{"n_layer": 11, "d_model": 160, "n_head": 4, "n_kv_head": 4, "head_dim": 64, "d_mlp": 1280, "vocab_size": 2048, "activation": "tanh_gelu", "norm": "layernorm", "norm_place": "pre", "norm_eps": 1e-05, "positions": "rope", "rope_base": 1000000.0, "rope_fraction": 0.5, "qk_norm": false, "attn_scale": 0.125, "bias": "none", "tie_embeddings": false, "parallel_block": true, "init": "normal", "init_std_qkv": 0.0441, "init_std_o": 0.00744, "init_std_up": 0.0441, "init_std_down": 0.00333, "optimizer": "adam_variant", "lr": 0.00124, "beta1": 0.9, "weight_decay": 0.098, "lr_head": 0.00513, "warmup_steps": 258, "schedule": "cos", "final_lr_fraction": 0.1, "batch_tokens": 16384, "seq_len": 256, "doc_mask": true, "z_loss": 0.0001, "train_tokens": 162800000, "steps": 9937, "dataset": "wikipedia_en"}
MLP neurons of a small language model. Each row is named by its layer, matrix (up: input weights) and neuron, and shows model dimensions 16-79. Each number is 128 + 24 x the weight over its row's rms, rounded and kept within 0 to 255.
A block is one neuron, or neurons of one layer that tend to fire together. After each block is what it responds to, as a language model described it from the Wikipedia text at the highest values.

L2.up22 [121 140 120 115 136 110 148 132 103 110 160 148 157 112 147 112 152 164  90 159 132 112 108 134 109  56 138 105 125  97  90 114 103 106 173 127 122 103  85 145 137 127 156 115 113 114 143 156 131 161 107 141  95 109 138  88 133  87 110 124 172 168 128 122]
L2.up664 [135 143 132 113 122  99 137 143 109 147 151 146 157 130 145 121 157 134 117 147 145 143 134 200 116 100 134 117  65 153 114 156 158 134 115 134 120 124 116 112 113 104 126  97 105 124 112 127 139 112 135 128 149 124 127  96 150 127 153 113 152 149 132 109]
Existential quantity words

L5.up263 [146 112 147 169 111 129 138 115  79 179 132 110 145 132 158 109 136 107 136 147 108 134 129 187  86 152 120 141 110 154 106  93 132  86 168 137 125 112 105 130 130 119 112 107 111  94 113 132 136 140 135 123 127 123 139 104 136 142 155 138 152 170  98 114]
L5.up384 [111 122  87 110 144 182 129 107  99 158 176 117 148 108 141 117 130 115  86  96 116 164 135 126  92 140 144 120 121 113 139 149 146 121 118 168 126  94  70  79 135 147 109 110  98 140 168 164 158 142 141  85 126 129 160  96 125 103 155 144 138 127 137 148]
L5.up520 [110 167 133 144  99 184 192 125  76  58 146 133 162 123 143 138 137 123 112 104 150 128  94 145 127 159 138 136 132 142 158 151 116  88 120 101 114 119 123  86 124 188 150 110 133  97 159 137 144 139 114 142 104 100 148 112 117 171 160 136 119 150 120 131]
L5.up1096 [136  90 124 148 130 134 124  94 140 131 143 156 117 139 165  87  75 144 122 144 132 145  63 122 123 159 115 108 103 142 100 111 176 128 111 172 122 106 121 112 169 106 134 105  93 145 131 148 138 143 184  92  95 131 127 145 104 139 140 104 128 175 165 176]
Middle digits of numbers

L2.up427 [116 154 128 126  84 163  94  84 154 117 136 150 141 127 154 126 121 130 137 138  92 160 146 142 146 134 154 130 132 164 124 111 110  89 120 174 128 123 118 137 135 151 145 186 134 130 141 174 107 177 145 159 136 168 115 132 103 116 145 111 104 129 159 147]
L2.up539 [130 120 100 149 136 115 137  81 161 121 159 148 137 123 132 123 107 151 135 127  94 163 112 108 152 120 151 105  94 148 109  78 124 104 117  88 113 101 113 173 158 154 117 152 123  85 120 137 115  75 115 134 161 114 122 119 142 148 127 161 117 132 145 144]
Accented letters in names

L8.up157 [103 124 120  97 173  90 142 129 202 106 166 129 146 146 144 153 134 129 124 180 167 108 108  87  77 137  90 121  95 139 161 137 110 139 104 150 135 134  84 131 158 127  92 121 147  90 133 180 149 123 160  95 118 116 116 125 139 124 127 116 142 148 118 137]
L8.up273 [124 101 118 165 109 132 112 104 148  83 118 155 111 119 147  97 162 143 134 130 134 142 149 102 154 142 107  49 111 131 116 103 116 138 155 168 118 134  76 121 132 145 147 120 123 125 115 162 155 104 105 115 139 135 119 170 119 142 121 108 123 142 141 140]
L8.up274 [126 120 142 124 150 116 131 144 139 162 144 134 143  71 141 139 115 128 129 130 107 166 142 112 143 147  88 120 141 105  85 146 145 101 139 154 103 141 142 151 103 110 106 113 159 146 118 155 143 125  67 103 150 156 126 156  75 107 169 142 133 151 146 137]
L8.up298 [107 110 148 150 131  86 125 149 127 147 180 171 163 126 161 131  93 102 114 120 122 117 153 119 184 175 132  99 116 118 101 124 110 110 145 127 112 143  96 126 138 128 134 155 138 105  54 115 165 129 172 107 134 121 122 133 176 134 155  86 125 153 158 134]
L8.up431 [116  99 149 140 129 151 143 146 136 132 142 135 166 110 171  77 132 118 134 131 129 118 153 117 108 133 143 123 118 145 102 147 140 101 196 167 129 135 139 138 126  70 126 120 128 129 133 148 163 142 122 114 165 146 115 180 159  99 115 100 134 174 134 105]
L8.up811 [111 107 137 174 130 115 125 131 132 137 159 108 146 132 180 127 166 126 148 157 100 109 118 136  95 101  97 118 100  83 151 127  83 163 145 115 134 128 133 127 147 126 150 118  96  90 113 108 133 126 169 100 172 155 141 114 150 127  93 104 140 159 119 134]
L8.up1033 [120  93 105 146 124  83 145 140 135  94 157  97 146 156 158 151 161 135 141 155  94 151 135 155 147 140  68  92 159 139 117 140 116 129 173 117 126 152  92 156  64 133  99 128 143 103  91 112 157 124 107 128 123 112 162 130 164  94 101 105 111 172 115 100]
L8.up1215 [122  95 145 133 118 103 163  73 158  80 147 142 172  97 137 151 102 119  65 155 160 131 126 136  98 139 105 142 130 135  99 169 184 136 130 119 140 153 154 183 138 159 120 144 134 139 108 134 156 122 142 130 115 112 158 114 128  98 114 101 134 134 111 143]
Numbers and quantity words

L2.up187 [136 135  71  96 140 135 159 110 157 118 163 102 125 103 167 146 155 129 142 114  94 138  94 112 173  93 113  92 109 122  99  77 139 153  90 154 106 138 119 129 120 126 152 130 158 122 112 155 169 127 167 107 153 123 112  99 119 146 136 148  99 134 147 159]
L2.up1266 [100 121 108  98 124 127 153  97 122 144 156 120 135 112 169 147 125 117 118 105 139 140 128 159 149 111 141 101 131 117 157 136 128 151 106 159 112 149 126 132 146 115 149 165 123 100 155 122 134 121 155 183 121 132 133 104 133 111 149 145 107 163 116 203]
Joiners inside compound names

L5.up354 [ 95 116  96  96 125 127 130  97  76 108 126 165 121 108 110 142 104 155 131 129 123 115 105 138 129 116 137 121 103 135 141 137 143 106  99 117 148 144 169 146 143 134 115  89 138 105 124 174 130 103  83 122 151 150 148 133 144 105 123 115 119 131 119 127]
L5.up395 [133 158 123 103 143 168 123 113 137 149 124 150 136 132 141 148 139 164  99 129 156 144 112 132 146  81 151 113  88 144 145 134 150 189 114 133 136 122 105 113 149 121 144 119 107  96 172 156 139 157 120 142 124 152 131 114 157 131  62 112 115 128 169 170]
L5.up683 [156 169 107  74 134 142 143  85 109 107 137 144 150 131  95  99 130 104 138 127 147 163 155 146 149 141 135  97 145 169 138 146 136 132 132  60 160 104 101 150 173 149  70  94 150 127 163 159 164  93 115 134  97 122 134 114 130  90 116 154 144 165 145 128]
L5.up1199 [ 63 172 117 112 142 139 163  82 170 121 165 138 144 119 132 145 149 119 143 139 125 141 113 114 135 114 130 118  83  85 121 147 129 121 106  79 115 117 137 148 176 143  99 140 165  96 159 142 118 130  99 115 116 162 163 135 148 114 113 134  94 136 144 162]
Mid-word completion fragments

L8.up65 [130 222  95 166 184  91  88  94 137 112 133 119 147 136 118 135 146 111 132 128 107 144 141 139 168  95 115 134 102 117 119 114 116 156 106 126 138 115  96 167 144 165 127 119 156  86  87 156 117 122 143 128 103 156 151  93 112 132 136 109 161 131 161 117]
L8.up102 [133 158 116 126 159 123 136 113 141 150 123 147 147 105 141 144 108 109 139 123 104 105 128  91 167 143  77 158 104 152 123 125 147 158 118 109 140 114 130 136 145 185  99 105 144 133 109 181 173 158 111 106 107 114 155 115 113 179 130 166 131 158 118 115]
L8.up375 [133 156 142 140 124  95 104 134 111 146 143 144 139 145  92 114 108 122 154 101 125 107 107 122 150 155 136 135  93 142 118 122 116 162 108 117 131 125 125 132 165 180 131 113 117 151 123 175 140 142 121 146 135 105 113  85  87 102 117  94 121 157 173 125]
L8.up483 [132 131  78 109 113 127 109 151 108 135 125 142 138 135 117 160 145 158 131 104 121 113 114 142 158 133  88 100 156 138 127 131  98 165 134 151 122 137  81 146 122 137  96 156 133 113 129 137 165 116 154 151 121 132 144  99 118 114 145 157 116 142 122 130]
L8.up564 [123 133 127 167 123 141 119 138 182 111 138 190 129 153 128 123 127 163  93 160  82 142  99 120 122 153 110 137 123 129  99 153 135 123 148 148 148  96  81 185 158 161  81 125 130 104 131 187 133 156 113  76  72 128 136 137 139 156 111  98 122 131  97 110]
L8.up699 [120 138 168 129 145 120 163 136 136 112 115  76 117 115 102 107 139 125 161 126 140 134 119  93 168 137 156 130 121 135 142 117 127 124 141 105 102 107 112 121 171 135 107 128 133 104 135 144 154 115 126 124 125 149 146 133  94 158 125 117 125 137 152 148]
L8.up888 [115 177 138 140 135 130 163 136 144 133 124 104 131 105 154 108 127 119 142 140 108 141 146 143 164 109 117 140 108 154 118 113 122  98 140 119 103 119 113 163 163 169  85 146 173  77 134 172 147 170 111 132 131 142 143 120  83 145  95 128 126 146 121 123]
L8.up1110 [127 133 102 175 118 162 132 136 142 131 147 121 135 120 129 186 136 163 133 134 115 119 104 120 136 128  70 136 126 144 106 119 155 138 134 132 154 100 161 145 133 126 129 123 105  82 164 115 136 110 154 117 113 155 158 115 100 143 101 125 113 127 111 143]
Proper-name final pieces

L5.up572 [ 86 167 149 110 148 129 144 128 119 108 134 133 149 147 169 120 101 151 123 170 115 145 155 161 160 103 111 118 151 123 118  96 105  89 170 182 107 111 148 114 101 134 157 161  81  83 156  91 152 133 117 152 166 108 168 110 136 147  98  92 150 133 129 127]
L5.up951 [104 141 135 126 100 125 138 111 141 122 146 126 148  90 130 145  93 139 134 167 100 133 129 145 173 129 151 101 123 117 103  82 114 121 189 165 103 131 141 146 143 124 154 174  84  96 105 130 146  97 104 156 129 106 139 123 120 163 124 119 125 130 139 128]
L5.up1247 [122 121 168 135 165 109 130 148 101 115 153  98 137 146 153 114 123 104 138 186 119 150 153 145 156 138 143 117 141 137 125  25  82 103 134 134 109 171 136 112  86 120 141 127 110  99 124 116 116 143 152 148 124 128 117  95 144 154 111 122 115 168 153 121]
L5.up1262 [ 98 115 121  95  82  96 154 137 119 120 134  90 140 128 179 138  79 125 154 170  74 146 112 125 128 110 162 144 136 118 133 157 123 123 142 181  98 130  82 131 132 164 162 120 147 130 129 113  86 147 108 143 133 101 136 144 159 130 122 147 107 121 128 135]
Word piece after split initial

L2.up304 [111 150 158 164 130 112 115 143 122 127 128 120 130 118 156 146 102 157 123 140 110 151  88 156 132  90 137 119 115 151 157  99 183 170 183 156 147 130  84 140 165 133 147 108  94  72 149 112 136 108 152 110 147  92 142  75 153 101 155 116 135 151 127 108]
L2.up1254 [119 156 135 176 120 126 144 116 171 117 121 110 131 106 149 157 149 115 106 171 128 110  71 151 128  84 162  95 124 139 105 124 122 145 159 176 140  94  84 187 177 126 151  80 118 109 177 119 178 130 119 106 125 134 150  94 141 106 126  81 120 153 128 131]
Predicate-start words after auxiliaries

L2.up222 [138 121 144 121 148 167 122 119 145 141 145 105 152 106 131 133 160 131 112 146 169 155 123 102 106 148 145 116 111 149 104  80 179 135 140 142 126 129  93  93 129 128 137 131  80  85 131 109 161 142 169 127 152 135 161 112 121 132 184  81 133 148 102 119]
L2.up484 [ 88 114 132 101 139 165 125  94 127 114 152 104 158 169  89 144 104 152  96 114 143 149 127 147  94 143 141 105  95 198 101 117 178 122 169 117 148 103  89 119 134 134 146  91 134 122 143 137 126 116 129 128 121 132 150 135 139 167 139 147 131 146 145 124]
Year decade digit

L8.up40 [102 137  91 135 118 134 136 122 144 153 101 153 113  88 156 140  90 181 155 128 107 143  82  96 111  79 179 125 137 144 114 111  91 133 128 159 133 114  98 133 179 141 131 142 150 107 181 155  79 126 128  93 106 117 119  87 132 134 138 143  91 118 171 149]
L8.up64 [111 142  98 166 116 129 143  83 111 112 139 163 136 123 142 119 136 152  96 105 115 130 126 115  89 145 165 112 160 151 123 132 157 170  76 155 142 134 104 159 188 151 137 137 137 125 141 141  99 138 166 138 123 121 136 139 143 118 142  91 108 114 144 152]
L8.up67 [ 91 163 134  59 111 139 151 126 117 122 140 123 105 118 167 131 144 115 123 137 102 114 108 131 132 137 138 170 135 129 100 136 150 129 121 125  90 122 114 123 179 108 172 138 129  91 142 153 177 107 114 120 119 105 144  99 103 105 167  92 114 127 126 181]
L8.up132 [ 91 141  92 130  99 148 136 110 127 122 141 160 138  99  93 125 105 182 117 130 107 130 134 155 103 131 143 129 130 136 116 189 148 133 110 193 116 136 155 110 141 130 161 139 116 102 166 166 140 154  95 143 119 155 151  98 120 129 136  99 142 153 113 151]
L8.up1055 [ 85 127  79 140  89 153 125  89 189 120 126 130 129 123 115 118 104 143 127 115 145 167 147 130 151 155 135 163 122 145 163 151 122 133 144 134  80 141 104 160 122 125 131 154 139 153 156 153 146  93  99  84 131 107 151  83 132 136 148 121  94 115 174 159]
L8.up1113 [111 134  67 139 132 131 113 102 106 156 112 147 119  92  95 149 140 161 150 167  91 130  95 134 111 102 121 118 148 121 122  81 162 147 122 148 120 101 126 129 138 111 151 136 133 100 123 160 143  96 182 114 133 113 119 110 164 124 163 110 132 172 141 205]
L8.up1146 [111 128 114 149 107 140 123 119 137 125 109 132 147 132  89 123  97 158 142 113 136 172 152 112 139 145 187 120 130 151 121 140 155 156  85 136 106  98 112 124 129 127 101 176 131 133 119 134 122  91 129 146 108 103 131  89 149 161 121  89 123  95 170 130]
L8.up1189 [113 166 109 155 124 144 112 145 112 128 133 144 131  77 139 123 155 149 147 110 147 133 126 129 119 101 130  73 104 153 129 130 128 150 100 118 171 109 107 157 187 135 174 177 137 125 182 129 139 110 152 100 116 116 112 116  84 109 143 139 101 117 169 168]
Split surname first piece

L5.up841 [ 81 134 116 150  82 128 140 126 142  87 178 143 177 138 121 122 134 154  91 161 131 141 121  98 160 124  98 137 121 119 121 111 111  96 158 131  91 134 100 106  96 117 161 112 129 114 128 134 107 157 163 139 122 123 123 115 125 121 116  99 117 172 154 111]
L5.up1052 [ 97 126 142 180 100 119 127 159 115  77 167 162 163 137 144 126 135 142 141 160  97 130 150  96 130 127 118 142 134 141 127 119  89 113 134 113 130 142 107 153 122 139 150 107 164  93 107 144 102 166 122  95 108 125 122 128  94 139 124 166 113 169 174 117]
L5.up1179 [ 81 102 131 124  83 162 145 131  99  99 119 120 149 157  67  85 149 142 114 164  90 156 131 133 124 172 116 143 127 148 137 135 139 112 137 146  99  58  96 157 117 133 158 133 139 106 113 130 118 162 126 124 134 115 134 128 153 116 133 107 141 170 139 160]
L5.up1256 [127 153 131 158 123 155 100 139 126  75 154 113 151 127 105 115 116 133 173 171 112 128 136 125 160 155 157 115 142 117 126 110 138 140 124 130 107 114 113 139 130 159 108 118 167  95  83 145  96 149 128 128 141 116 147 133 147 168 123 114 130 144 160 118]
Split word after initial letter

L5.up130 [155 170 139 106 131 157 149 117 120 108 151  92 150 106 117  97 123 107 156 159 112 129 159 129 129 202 125 132  99 147 127 124 131 108 145 120 121  85  88  77 153 140 112  94 116 129  68 167 158 180  90 103 136 122 113 129 137 133 137 135 147 127 189 134]
L5.up371 [126 159  92 149 119 111 124 115 143 109 143 131 159 118  98 115 146  96 115 192 138 158 136 117 108 160 110 155 157 149 108 118  92 104 113 114  76 138 110 132 146 165 172 119 133 120 107 121 124 145  79  84 132 124 155  92 151 120 115 113 120 144 145  94]
L5.up448 [122 139  96 139  83 147  89  68 112 140 134 130 150 101 100 142 153 142 127 156 134 142 120 107 100 158 117  98 144 121 174 130 120 101 117 129 107 105 123 121 117 107 123 121 136  98 110 140 161 122  77 128 146 107 149 153 189  96 114 150  99 144 166 121]
L5.up1258 [149 109  80 119 120 141 146  95 112 143 138 134 146  88 147 127 133 136 105 129 120 111 131 114 112 136 138 124 168 170 124 190 129  94 133 113 146 116  87 126 151 123 142 166 142 126 160 143  93 147 126 163 146 120 148 121 134 132 184 135 119 140  99 143]
Verb inflection suffixes

L8.up223 [136 143 126  77 118 120 147  96 142 148 155 100 149 118 165 103 128 140  93 139  83 173 101 123 128 130 164 132 102 112 146 114 175 151 108 122  89 145 117 146 105 143 151 138 118  93 139 135 140 136 155 140 133 110 114  64 142 129 151 136 122 122 154 146]
L8.up729 [101 135 167 120 109 150 159  93  83 134 162  82 132 117 118 157 156  98 115 122  95 118 182 162 126 132 151 138  80 130 126 149 151 174 135 120 111 124 136 101 120 102 132 136 195 110 116 130 145 145 142 159 151  85 177  72 103 141 112 104 114 142 114 122]
L8.up730 [145 129 112 118 121 145 129  94 137 122 144 127 142  88 120 107 113 154 160 152 133 139 152 140 141 142 163 120 105  95 128 131 164 121 123 115 158  96 140  49 138 129 123 112 109  93 142 157  94 141 151 137 114 130 133  81 114 187 131 127 118 148 145 136]
L8.up848 [116 139 131 150 118 119 117 109 113 118 121 132 153 140 104 140 114  98 117 194  93 130 111 130 145 119 169 151 105 146 110 128 172 123 120  85 114 101 132 103 158 139 105 129  89 119 151 132 115 137 143 141 100  98 142 109 103 160  84 108 110 141 146 108]
L8.up919 [151 167 118 163 114 158 155 126 145 115 144 162 134 100 149 146 101 141 122 172 103 153 159 153 154 132 106 113 131 103  56 159 167 118 136 104 121 109 112 116 101 165 127 147 133  59 129 178 146  86 108 153  99  78  99 106 108 147 128 113 120 127 141 106]
L8.up932 [110 147 139 172 121 141 142 115 119 146 127 106 147  96 148 117 123 147 145 160  63 133 103 141 121 141 160  94 106 162 199 156 114  55 103 127 124  76 157 113 105 126 154  94 147 113 151 154 128 137  94 110 154 116 140 134 136 141 118 106 125 137 162 121]
L8.up1013 [115 118 103 186  95 118 131  60 125 136 137 132 129  73 150 129 123 101 173 167 162 103 126 133 138 130 161 133 130 132 161 133 138 130  94 125 119 124 128 128 136 156 121 140 102 117 173 150 129 106 112 168 104  78 132 103  76 119 144 105 116 150 138 137]
L8.up1101 [106 173 126 175 120 127 156 121  90 139 137 139 146 128 120 140  88 164 124 176 131 166  78 156 145  93 118 138 120 120 136 130 155  93 139 154 144  96 104 100 145 166 124 120 131 129 153 141 170 121 159 116 130  99 147 120 119 131 162 124 101 140 169  94]
Word-initial fragment pieces

L8.up168 [118 121 127 140 155 127 142  88 139 112 117 111 134 106 166 105 112 107 127 152 137 136 103 131 156 148 123  98  95 156 117  91 175 130  91 134 108  85 158 108 119 129 123 124 135 140 114 143 133 138 145 162 126  90 146 112 157 149 157  97 128 151 121 138]
L8.up281 [ 94 131 149 168 122 168 121 108 138 132 155 155 151 128 131 128 109 155 145 152 106 142 124 154 123 171 130 134 119 130 132 160 101  96 130 161 129 110 154 115 122 142 159 148 197 122 161 149 100 114 140 148 153 155 134 101 129 129 150 107 125 150 114  94]
L8.up445 [109  92 100 125 192 158 149 115 137 128 100  97 133  88 192 136 106 126 100 139 108 171  90  94 107 125 121 140 111 131 114 150 167 117 103 102 134 127 114 123 134 132 100 110 149 119 143 149 153 114 124 177 120 150 149 117 151 101 147  85 132 121 150 128]
L8.up533 [154  93 137 132 136 118 164  89 138  99 127 143 141 132 133  61 109 130 137 130  97 158 140 112 106 136  83  88 114 155  89 128 130 124 133 127 170 102 130 173 149 136 150 125 169 129 105 167 150 122 143 118 157 131 126 131 131  84 130 133 141 149 150 100]
L8.up587 [105  91 129 167 145 136 142 107 128 102 121 106 126 162 117 107 123 130 111 185 123 140 118 101  91 154 123 114 132 152 107 115 103 112  88 124 133 151 132 165 122 126 178 135 121 145 114 159 132 171 142 107 168 176 132 118 108  76 165  94 128 141 174 133]
L8.up883 [115 161 114 118 139 111 116  55 135 120 118 127 156  95 172 107 113 136 105 114 125 116  80 107 105 129  76 127 148 129 150 163 191  95  75 131 125 117 142 118 139 144 150  88 142 123 137 133 165 118 124 137 147 116 156 141 169  62 168 106 132 126 166 122]
L8.up1159 [102 125 168 165 163  94 105 106 126 102 152 127 145 141 178  67 167 162 114 165 118 123 127 112 152 133 127 119 111 114 111 134 130  91 104 121 107 129 130 135 110 118 206 114 113 119 113 146 124 123 141 147 144 140 104 143 149 146 165 103 121 116 154 129]
L8.up1267 [104 149 114 150 130 141 128 125  98 103 138 146 117 148 133 102 179 163 164 134 139 142 109 108 127 140 155  88 129 134 127 137  96 117 120 147  96 126 132 115 101 123 159 142 108 131 107 138 151  91 174  89 123 125 124 175 145 106 187  95 105 125 120  96]
Word-completing suffix tokens

L2.up158 [125 149  99 126 104 133 154  77 207 125 134 117 141 134 121 143 146 158 121  81 142 157 136 133 146 100 122 121 120 160 163 197 115 125 116 122 116 112 104 132 137 154 142 106 155 129 132 143 113 138 157 190 132 114 116 123  76 107 111 167 102 143 140 163]
L2.up345 [112 149 115 159 124 117 129  68 156  92 153 115 151 132 145 103  95 114  96 140 134  97 129  90 115 101 138  99 102 134 138 106 144 123 174 140 117 136 136 104 157 134 150 125 122  76 152 153 163 135 146 156 137  85 106 142 130 103 109 168 132 183 115 154]
Word-start fragments and hyphens

L8.up13 [109 134 116 149 117 149  87 116 127  90 139 125 152 110 101 169 155 145 139 133 133 140 147 143 147 152 123 160 125 131 118 143 140 171 166 176 129 144  95 160 135 139 155 100  95  91 125 155 117 109 153 130 119 128 145  99 137  92  92 111 114 151 147 130]
L8.up237 [110 138 107 133 120 127 154 173  97  63 168 137 157 133 146  98 114 159 137 150 149  50 158 111 141 169 113  92 100 139 163 133 132 119 160 149 108 118 114  74 176 101 162 118 133 121 120 139 129 134 127 111 136 143 127 113 161  92 112  87 151 161 155 111]
L8.up331 [102 114 155 154  83 158 132 119 126  87 158 116 147 163  99 123 200 124 115 137 141 118 123 156  66 123 106  96 109 140 124 138 128 130  95 166 106 126  98 177 157 115 180 121 166 109 139 128 152 139 184 105 146 105 150 142 116 100 127 104 115 158 127  95]
L8.up390 [123 101 145 133 107 106 162 144 131 134 128 143 142 126 144 128 179 105 145 181 105 138 150  90 104  86 101  96 152 138 109 106 149 130 148 150 142 107  68 114 125 120 102 137 128  93 154 149 143 105 168  78 140 140 115 130  87  99 141  76 156 171 146 151]
L8.up631 [ 88 107 136 157  93 141 100 114 127 133 167 117 150 152 154 147 159 121 127 133 143 157  99 149 119 126 128 113  67 108 129 168  95 135 120 133 118 148 109 147 127 124 161 151 138 132 119 119  90 166 141 159 115 114 132 140 108  95 120 115 111 131 127 147]
L8.up718 [ 95  84 102 177 100 134 123 124 116 102 151 142 133 145 104 120 104 130 167 114 167 142  77 109 137 178 138 151 104 119 130 151 109 131  83  84 115  98 140  96  99 128 136 157 159 106 139 154 145 179 132 101 111 155 143 130 136 125 112 147 120 162 123 127]
L8.up929 [123 114 144 146 153 139  65  90 184  63 148 153 151 124 145 144 130 156 110  93 166 155 156 156 140 141  89 113  92 150 147 114 133 118 125 153 133 163 118 186  92 112 143 140 150  69  98 144 115 112 152 128 121 155 143 158  93 115 116 118 101 142 153 151]
L8.up1085 [118 134 109 156  55 120 133 138  89 119 163 109 138 147 120 124 112  95 132 143  85 122 127 127 122 112 113 127 172 115 122 116 122  84 120 162 134 134  79 112 167 127 135 172 144  88  89 173 102 143 116 149 116 119  86 105 106 160 118 102 116 159 112 189]
Year decade digit

L5.up73 [145 132 102 169 106 167  99  80 132 125 154  92 147  85 163 103 144 134 108 181  59 144 123 176 129 134  89 123  87 152 100 126 131  83 146 146 121 111 118 107 131 144 138 162 140 150 143 116 168 133 123 108 107 127 121  84 128 110 170 137 139 122 146 110]
L5.up205 [121 123 108 154 181 179 110  96 102  75 155 152 152 101 142  69 146 144 104 159 103 131 100 143 107 148  87 163 117 132 123 146 141 122 140  89 115  83 123 149 156 125 140 130 131 125  89 145 120 165 127 119  75 126 142 115 117 105 133  92 162 142 154 116]
L5.up654 [113 138 135 144 112 138 130 128 147 137 163 113 139  83 120 105 105 131 125 178  83 146 107 124 101  70 138 125  94 115 160  91 105 110 126 152 136 148 104 155 149 112 131 136 138 134 154 139 155 159 117 128 113 111 117 118 130 154 141 148 145 148 179 105]
L5.up1061 [136 123 148 144 109 142 122  79 150 110 122  85 143  98 115 128 143 106 134 164  96 123 120 127 101 117 122 131 108 166 113 109 125  88  90 120 138  99 101 140 130 111 142 142 177 104 129 136 139 199  91 139 137 115 109  49 107 113 136 134 148 154 138 136]
Infinitive marker "to"

L8.up38 [134 157  87 120 144 145  98  71  96 110 138 160 131 112 177 117 131 188 123 142 159 188 169 118 153 150 121 107 107 118 137 157 126  90 144 145 125 116 115 140 136 167 164 151 115 106 129 121 132 116 138 144 104 102 137 124  88  80 162 113 132 139 137 134]
L8.up106 [113 167 121 150 120 160 115  83 117 129 164 133 159 165 105 131  98 142 131 136  73 173 108 156 134  81 172 166 110 134  81 126 106 126 124 167 148 110  93 133 106 131 145 138 131 114 135 141 129 179 116 110 114 168 152 144  97 107 137 128 110 163 135 103]
L8.up197 [139 153 137 116 117 124 137 163 110 114 157 198 154 138 129 112 132 138 113 147 100 175 107 138 122 107 109 126 133 129 115 109 173 102  85 105 116 104 143 178 136 137 108 169 139  93 123 132 137 144 136 131  95  96 130 146 109 140 146 135 107 129 133 123]
L8.up413 [ 85 115 133 144 129 141 139 111  97 124 140 172 134 129 137 119 153 146 143 132 107 149 134 124 151 133 131 171 126 145 114 148 157 125 138 135 107 118  83 156 131 180 149 147 162 109 159 160 154 132 126 142 152 134 118 140  57 152 145 139 112 147 114 137]
L8.up487 [123 145 107 149 120 155 115 129 124 102 172 202 154 153 127 113 139 187 141 113  86 129 126 138 154 143 107 133  86 149 152 132 122 154 145 125 150 129 146 180 131 134 128 152 170 129 106 153 118 112 125 132 138 115 120 123  86 124 138 172  81 118 172 148]
L8.up560 [ 96 142 139 142 160 144 133  75  92 125 177 151 144 138 115  93 113 135 134 118  92 143 142 145 154 110 135 155 114 154 129 129  97 166 121 128  99 146 117 142 142 157 137 160 144 114 118 155  99 157 139 123 133 109 102 111  85 151 154 145 103 161 138 138]
L8.up695 [107 157 136 119 170 170 140  94 128 120 175 136 149 112 112  89 107 128 122 105  64 172 133 137 152 126 126 133 134 142 110 119  96 164 126 138 108 118 140 127 142 136 144 174 165 128 119 163  78 160 137 125 139 128 114  93  82 148 160 138  95 159 137 134]
L8.up1248 [ 83 104 127 151 148 147 142 149 115  97 138 138 125 154 129  91  95 147 143 150 137 123 106 135 123 100 132 158 160 146 104 124 103 139 121 133 126 137 115 121 150 150 134 124 159 130 146 147 103 142 168  99 150 140 118 110 103 144 143 144  90 156 142  58]
Non-Latin bytes and "ch"

L2.up807 [136 134 124 128 178 151 102 126 159 108 106 160 124 113 145 131 113 146 112 126 121 107  66 133 171 150 135 128 122 142 131 109 153 123 145 123 123 132 118 123 123 187 128 156 164 116 120 177 179 127 125  97 121 116 128 114  78 127 129 113 125 128 111 165]
L2.up853 [111 150 127  93 143 144 153 140 163 143 107 117 130 116 162 144 163 142 105 128  96 147  94 147 134 102 111 116 102 112 140  89 141 150 121 107 114 131  92 113 131 136 113  99 101 142  84 150 151 139  66 125 126 128 149 119 126 147  87 128 115 143 136 132]
Word-completing endings, linkers

L5.up468 [119 106  72 199  90 155 167 120 100 148 117 136 115 103 148 124 117 126 168  99 152 157 114 102 114 117 137 107 146 154 134 176 138 181 113 161 136 129 133 153 125 124 128 147 119 113 172 145 130  84 170  85 112 138 125 120 118 117  88 146  97 124 118  92]
L5.up950 [105 173 146 165 125 155 111 101 110 122 138 158 143 150 105 141 115 108 118 131 102 127 129 135 110 115 123 158 137 134 184 127 136 108 115 103 132 121 127 105 130 177 175 113 123 145 177 136 150 117 115 156  96  89 137 119 139 124 157 130 104 144 184 142]
L5.up1078 [115 143  76 154 113 169 159 107  75 148 151 120 124 141 138 142 110 115 144 112 124 141 113 126  88 136 134 136 156 159 123 148 113 124 140 153 131 103 112 120 139 119 175 150 125 162 203 127  95 100 147 125 114 151 137 115  97 125 151 117  97 141 134 154]
L5.up1183 [129 159 108 136 116 149 160 101  93 168 119 127 129  77 116 154 144  99 131 142 153 139 100  86 118 161 112 121 155 166 124 143 135 157  70  98  97 106 136 159 118 122 143 133 126 141 155 150 154 129 134  63 103 133 147 153 108  85 146 150  97 105 122 164]
Mid-word fragments, esp. "ch"